Weights of a small GPT-style language model, trained from scratch on English Wikipedia.
Training: a variant of Muon for these matrices, 113M tokens.
MLP neurons of a small language model. Each row is named by its layer, matrix (gate and up: input weights; down: output weights) and neuron, and shows model dimensions 0-191. Each number is 500 + 50 x the weight over its row's rms, rounded and kept within 0 to 999. Numbers have three digits each. A neuron's up and down rows have the sign that makes its largest values positive.
Before each neuron's rows, "fires after" lists the tokens most often just before its 100 highest values on Wikipedia text that the model never trained on; "fires on" lists the tokens most often at its 100 highest values on Wikipedia text that the model never trained on.

fires after: "h", " th", "s", " ch", "ed", "en"
fires on: "re", "ing", "l", "ap", "g", "al"
L3.gate57:478552539566399542535454503479481531471430494511597525507383431535423447488458449573504524496534626555438427449481434561480510516541618501528452500460536488504481469453461519485482445470554516449510521441500581454554566576562485524469504567502593535501485484500450522485482510443471454474452506518500479517560480537481490602496513562515610580466563485533445511515453544441584390557533536453599490475564550573455502601566551500500477438486476507501457515394505528555570484501508431484566539516503516583617541529451541531500373423480429492526536553489419580476414494498586487583
L3.up57:469475480515520466474523593495370492482484453499431531484445606580504432482491467533588505586493502411467568497589481501367509547582465459447526518492489489495505512502573535468483436494572432547594497413499464533523440637580592586458431522519522482525411473527569481513508460407535512577609478497489449463476472488451541524532541439469515494507455536586503440500551496475509503461565481518487525549501663494438499462453524553391518442598473455454509587422498501563540509506549499499520469473565536504531404497527518445551497495515481571558580545409543455538439457450489534526
L3.down57:396537430562469415514548528519595481543555421515503510563463491468473577457488552434479573422521480446570473493560454512563557422498631530503552491607501529540495407411533446475463515501536592528464506422480498434508519494526561539545524478546468483550445554531539538475440508452598538462426454564515487478475450486431483552514491573538484462576478485435574504520492501535567508434473516502424566499517510409497450376442533484544448496460475434430382540444512414455354489528497540465502568460599481407488456488479444486553541467472546534501625504515445498432531500508464533515

fires after: "p", "it", "ot", "en", "on", "ec"
fires on: "e", "al", "es", "ies", "us", "em"
L8.gate107:562517505540499459525493480499521450585534474444491588503438531507460431509586480482501465491556434435475494535573495549482387560499443488571529593526530432533455645500497545502486526616490457454572449486554503492591446445572468510489475533494535593610471518532518502382472488571496439505466467502532574461444497571457552467539406523467597487426502518395520535467514483479510537506477428517516445570418434542399440496424452542512437450526440529441470478430517507430567479480471511477498428549538514459417537403538498513525440593518526534502470613486566446575552423518566457474
L8.up107:559480524515521427542631542526547489510489509440513570544527515512514460581458530493428481564558541420463455464577595401399573485543464472439545575559498548531463463461412493487419558531442488494493403427515536445489389516547581552568595522414551474463526493580552466533550449487509469473507438509457500571526466557507518496534506592463455458498440545524572542534581469514442494466530498543448475580419494513490446377559509448424483424533645535494497441488538507564612433565572420500495478488544484460460482459438598542488509519467471536466482511464470447454477538533477468510
L8.down107:485480510547597514469526524527534447484570376532472473582482560471539579529471582548438523491460547461495500441438596562525453524494485551455403487543503516583488483586619531459556452456519548521464582509505485471525489479438527537533399452475445423541461539517505531374400469405478511489501559559509535460496478388491504532529447532498464490473488573507474496529474572548449495588506541532492563522472481497442551511553548370514573509491467597478486472578424538550470541420492571494459558400469441505510597484559527485417539391495613473453527586420497443548504489458458495492

fires after: "p", "ep", " st", ",", " St", " M"
fires on: "art", "00", "ort", "g", "and"
L4.gate29:559558562494510494481592444443498554553474470475536539517493449572500563435593466499459524568524500437472544537393487456518462519429459531461432549485515514480493376515431517494418543569528399467546503413469467566536486492482555549445515560513462354533454509472489477494476561501473529447591528526392445517476515490482532496482545515511611622482518437426425556489497495415422486455455463610475591536404482455527460559399510551419477479585508486561492474521488434508476577559481540469539516514506506488506482488539527358521520558541555461471475489510590558564458437416541435522
L4.up29:520494419529513423494458519407525559576501477517490448581534491515537502557484505503504502566463449524564595525552620446515504454456486593549510464516575486590510413543566536513488546460534469468558351381581472491502441480566438524494499529523501476546506452558456455503574479609515484502517383550453563511418539492545477492460523496466434536508530380441470448492422518468501436496476491478439443444497468381493473464453569483472482490545565533470580478493497534535473528458501529459588603519509415464552444394506460471490581489545510491495503601563451473542526620488595563513
L4.down29:496462426494557533437578468490535473435503458561419389466548553433500475484501478493551588406459421536445531469464433465490506533515494476473469436545496476491551509467509515506432472449527447406394620521507568480519454556389504513546420540496489503500524511462521457509539554538440626566464486507513481555510579444577488499494398509476470476501497391461478542540509431505503454569468498519424519474467575530530516478456473560418525537547485499461458432596487575438438526498437512494568445486549571506400461592428565549472479450416441482559384414473508523578572508472403524559

fires after: " st", " St", " be", "g", "c"
fires on: "ud", "art", "g", "ad", "ord", "in"
L3.gate171:534435542539525395533554495500411531446464542449523588568442512629498437438511574489548506461531483522449530543449460448442489529476491593562487495539511448520547513523473518488522579571495478456466430484506489493637483472498561533568537486534563472503413505575495438475483497474460483515485402550505422597478457419520417542372528525483453538401599549533536472464420497493630483479526499553477530517613571517468547544467604431477491535454500635460497478525489606568510422452443421439532503511530477529522477473568471400518445526466511465511476487505544455509538499564511448555
L3.up171:482399492459506434480474451446464408462464501551523486439576511560518488547551531433550511511459484494488542526478583559451526450469523536556513516521512551482546481501509570478459521499403552441540442420541508564523475563498502507486530546509587398504521476556419538582458605549498444543590422456565417470399602508447548471453477466455482483426449562488539419528608483578552455547476475505444489499447569497534474615460492396480524514499487486383409418452394575516539567443467460512529531474447556517567460479561469542499565518505532560512578534564491524548546594500575440469
L3.down171:488535579523530518526526469454399508556482421492530485509460522511528643533467533463508581471481391499469474501525433459506548454539580501602490445436437532435444478511512554492471522536647397511481574492594491612495541554464450526435475519441465471460510476551437543540548516554594442472485400498540519520496491559483565425576464450526518512466483565473408508546464459465482509518537440499575475452380440454549454470453530534520476518462527510469392499535539549548456474555504528418361424550497437488525546574569451528403486478514544506463458534411487570482532565431486480462

fires after: "p", "o", "ep", " O", " C", "op"
fires on: "h", "or", "res", "al", "ar", "m"
L8.gate30:472475450588567483508524546587473433584560463450512503527546431487573552559525550530473454509488452535435524539560493430521537494550484443419517521491444502423562402494515543559511464500514477501536590457576398445465486537478513605498527597523503513488486587516453488628439519544511470522426531430484572549456488505517429537422533431556561405479504568572475518408437523542510519434489502378536581544466494568442549461530504541495450529504582462565469576544509501490554481449452534478549499516490485602494482498505526466581476612586551389432598492465468526487427437422502494475
L8.up30:497499610488508495502473578564474576461536542498469508458469528455465550523518543555546457470547493405535540498454486502531535508500395479461510520472453581512511477464568543481582453526488552566506450544516460506556461582544400542434544498498447486455549481464402584480484546497501398492467498531502418407459513490464540537479487629582455470488388556470527570502467492507439528476511489397486517565513473574494420535453381632500472498532507495452493477511495453472549517473425555527444383440470470525460480569507458513430601516390470554461440517574561494552656597529508542469
L8.down30:524499519630501492511550528530511542511473481512521505488548482439622463545500521455503546437469476497533530479492573525438547522553511433447383520586522459443486518507558497614492547506520429430497549533486479504554527504528521379521557526455451495407514548491485488573473455495496466477479492503474491538511507461356390508609550415470410490538463484487501479451442465491617432542568598438522438518523550483502476520533482479511469585418537461448495472467572435527491458454446543487481629515565567556455579479561435471524472487481460518568497460533371444562470359550538458580

fires after: "ch", "i", "iv", " d", "m", "em"
fires on: "n", "re", "p", "id", "ed", "ong"
L8.gate12:491567578573456584439545483489550516491500503426448478493526519539463476462480493632543485523509560440586468520510460553617376467548519524535488556592510520497576452536499536489529532477455501557456468581441567480538442535552457529424471485553474473554455441521516499462474570530502427520502453576544463531483566430526507574525473393555446595511477447499447416574478588451453502425525391414452430472521506487520602575492536516459517481482522500404530565529352399370551476513512533461504520485493489500461509539459460483539506557554553550592547493452518459421459513470459449496
L8.up12:460535462475530469473458558503548522583477434495528402529516504524482467546528494508439473413531549562454515466526472560475490444548537494418541419465584505524393354506472520547579520544512502500551478566473477425511499446489562545508445482464545446499489548532607452474496410501391540465408493429487512483537441544523467445507464455611431514595417464429468445501421535488542612472572509513468540461426507452508477406530452487492510461603530470539567439510469494517434453608508493546403524547380571434518527478511443522554529544438544556500396537567499454460525483498457551575
L8.down12:548446453500516444501487473502409503575528424578440492567431527469489489529496480502562548454557563532476487403483460507421535561531517468484500407453524558534485564471512512549491484437532547417569526499492425522519508454480606496555452521426485409492448522564458522485550624510519508524542442448467493386479594590490500464491528492518547461475517440527401507410400398518552546477559461571450526470541510488444549465475507491459409418497519582469454479513532500556539467460394492498592565534491588491530511407469508524553607362525479547468426472607547578546515566468517509510

fires after: "id", "t", "e", "ct", "og", "ill"
fires on: "ist", "or", "ent", "er", "ct", "ter"
L6.gate9:497506463462493429478445441414511444571523477487604461478478423453492488452530543480468521461440501458450517517476478374516402481494506418541537491491412476486460564470524543460562536436484578444548473632496481513496468512486537520493467572512371529463594567489471429529414466498497510439518525539496489534538518505534435516541468514504461515500556472503523497492397421480563614488468445519526432554472443520529519420505477541430607585458543577479531453475539463552551519505479500526604488544461468507462491470451506365446602519593489370497502503522504482398530531577625395504
L6.up9:467551442469590478489505587482640461426499546590527493501500415467471558491556549534501514446477554468496482550617511502513516536482510445480502452480531434558463460467534486546509568467445517490465479534469513533598513502469543462471525534548516545504406440521476543576502464479482482472580495560445492446451452579506483562535450514418466455399460517504513490514442540506444574519558501493400552544568645512496353406628475506415466499537471521520532489503515553579418464557517488425565522447503457398472453451473486530492476552600495552467520510381473473591610519490515422513
L6.down9:535499437477524555516505508495471388431484433502490463478470438527485524568480534519481602456534561559522446521480433532493376557585480555544589430490406562545539522438456488534543489501390581544589514424582481525439548459359554520390432558451400514449458507515519478542475538533495467552576509471559487498442598451465427487478462418468505492469475537489491436518477433514483540388427479460538486562465568569467506521508445563511556516481558450379535537473576438454569439475520518490569517547505504471538437421505542430523461459459472410518524456435480524468522550520497412499

fires after: "ol", " J", "r", " G", "a", " L"
fires on: "os", "d", "on", "ol", "il"
L4.gate58:591472547439524555441564511461528486433526548407412581468496533454486450525473564527474445389496445580514471515414530546481488460465586403455551569509561398438503591506510538463467496539469450513535586482570520451450571506506552552474508497465452478597535498567508599538433542540489567531522471499509380443490459441506520442527467481468484442542470513420512475553601475477459397501408454521515427547544372535547518541507605445556475489552538533449553458557445519494488518490585451505530426480560504452462467370471505504563571535495484570546456526561512499446544450434482530495
L4.up58:561587487571536441465479512418411566522594487539538491424500542508545476412471432431526440545485562493488440593452526431521528475377528576479441484467522508469487524491544601488473475502523496454467467457509526449445449503474428411494534479606487437453489502587418531556464490514451636496518461565536505489568528487544449561525550483560495507536650594555476428503571419513582459472551473446540455433445494460503546501421439476485477540479564466504486469512546552524544495488515492392442524495544489489533523512575547550525592362550507509513512462535562393577533495523477534569
L4.down58:467495437548498508492509412494526437465571493548539550537442531553489492409465485514474421502440477451572503496484511513504536479498513514476553595573451449432511480508466470533571523523573508554503550583485525531503540500419508534497468556533469589460498478584483522511424551434501541532558461450562550462536511545382504422520518494612407512544494541527576403504553490447539424563415588574531395509557544465523460525509522407500471563442434504517541380507399590499402504427464478523585551530500482410543466548419446425594556438447440525510555459582536525449557476431490535486

fires after: "em", " E", "m", " e", "e", "t"
fires on: "p", "x", " re", " ex", "ip", "n"
L7.gate38:370470504453505452522443432542522474520473488414516522447473498530511425408439477543487546511552423538558563463534428489509403394551544494496495583441544437527469548505560483480472475489512549447402458618516501528434486470523509566481471514494490415515498520525484509534450486512461490479575437461508358619585488451569483482434470494582441527464476535509520530542446438490366522357581462450408558447502587441467513460567441585469488471561541593500536503544479532518531496539495543460496584468593522477503495562442451494444502587542525525427466532510521545475517529538543435436
L7.up38:442499473423476471543485420530551474438599497441487428459532485458605507479534482482634527550506438423479520446427530486563501521526440540577512453428475543533475439460478535533571505471604517564387537485529451473497506497542495451500476562478465535574492440512398429427536458544513470573530472473526514477525534440533609543561461618452545548627506647512526473482489509397454527498623425528544461510538420491504501521526439494447509470482452565503535476435416519494503467487577536567454554520434564465457478444538428523426416495490494493518482518499551426410531420504508529536
L7.down38:461457486465455440484415515500463564538543495505428494642499493513504509446498438542496422494505515518462539419578464506570419462518510547452532523477542497421586488492506467501547518410529550408512426448527442476495450503480526486424471486575512557523589476553564541584512525476574493477498481493459500509487605608443509431498464505604453380504437463514463464489460541513562444493479519534436535494574521544425570431616476441504492428579578495626512526556477449367519473559465499471490565547473550451522502505464470583471460412508495522478402499472570513555449414537463459610

fires after: "ub", "og", "all", "ay", " b", "b"
fires on: "er", "ist", "l", "or", "her", "ian"
L11.gate106:540484487484668560489418493537428440572429525535514491479537526528556490414466492508457580501433507403453490492422420506496559491494482537442475499530499463550464498519456484483489531505381567525482488524529506414465468530486509516452467542489467435513583524539519501477372558469570562483482568575513539572499574539461447567515483476487484505542550598528510439605452441591607574427490466374445566535562516584571486469505467489435527455492473463502511454445551464475517450454549444542542481471510484453547473467480492528567543516543522396472484564337434458437526510498502594430
L11.up106:538416568571448457541446447552525515476546563446416538527588491530531534465542596471433457565419534491573577429431449510478550528554446413500458460521513529431501526463522531522497428518510523584494499524467531470452425523510509545445504506442503548518532472550555483519532575489539491434545520569540495477469469552481448516515470458452420603452449628531561488630467556522501518523405458466488510486419518538492458498573588441587570551440505506513539516508487450526446476544564419450472456560576558379399538502364523568504459539537531507490518533418512493469481572584566426527
L11.down106:512545554496574489492512517521546482489505388499545468621571444561533544473512560519456489566528457453522443479490389555540494602485499451461513407537422464551511446504469521477561495482553450519539584585479538616454461538446461507446538570489514423561545555541517516550551518544514523524551507439480569506522482512361469459501500483476516388615428459509495573478439498529540540522545524428518435530550534541498645523547515434458463470526433475527477445366516469454516455508557492524473422504503538571527511408531516536423527481502505554522405502520531653561540457458447449558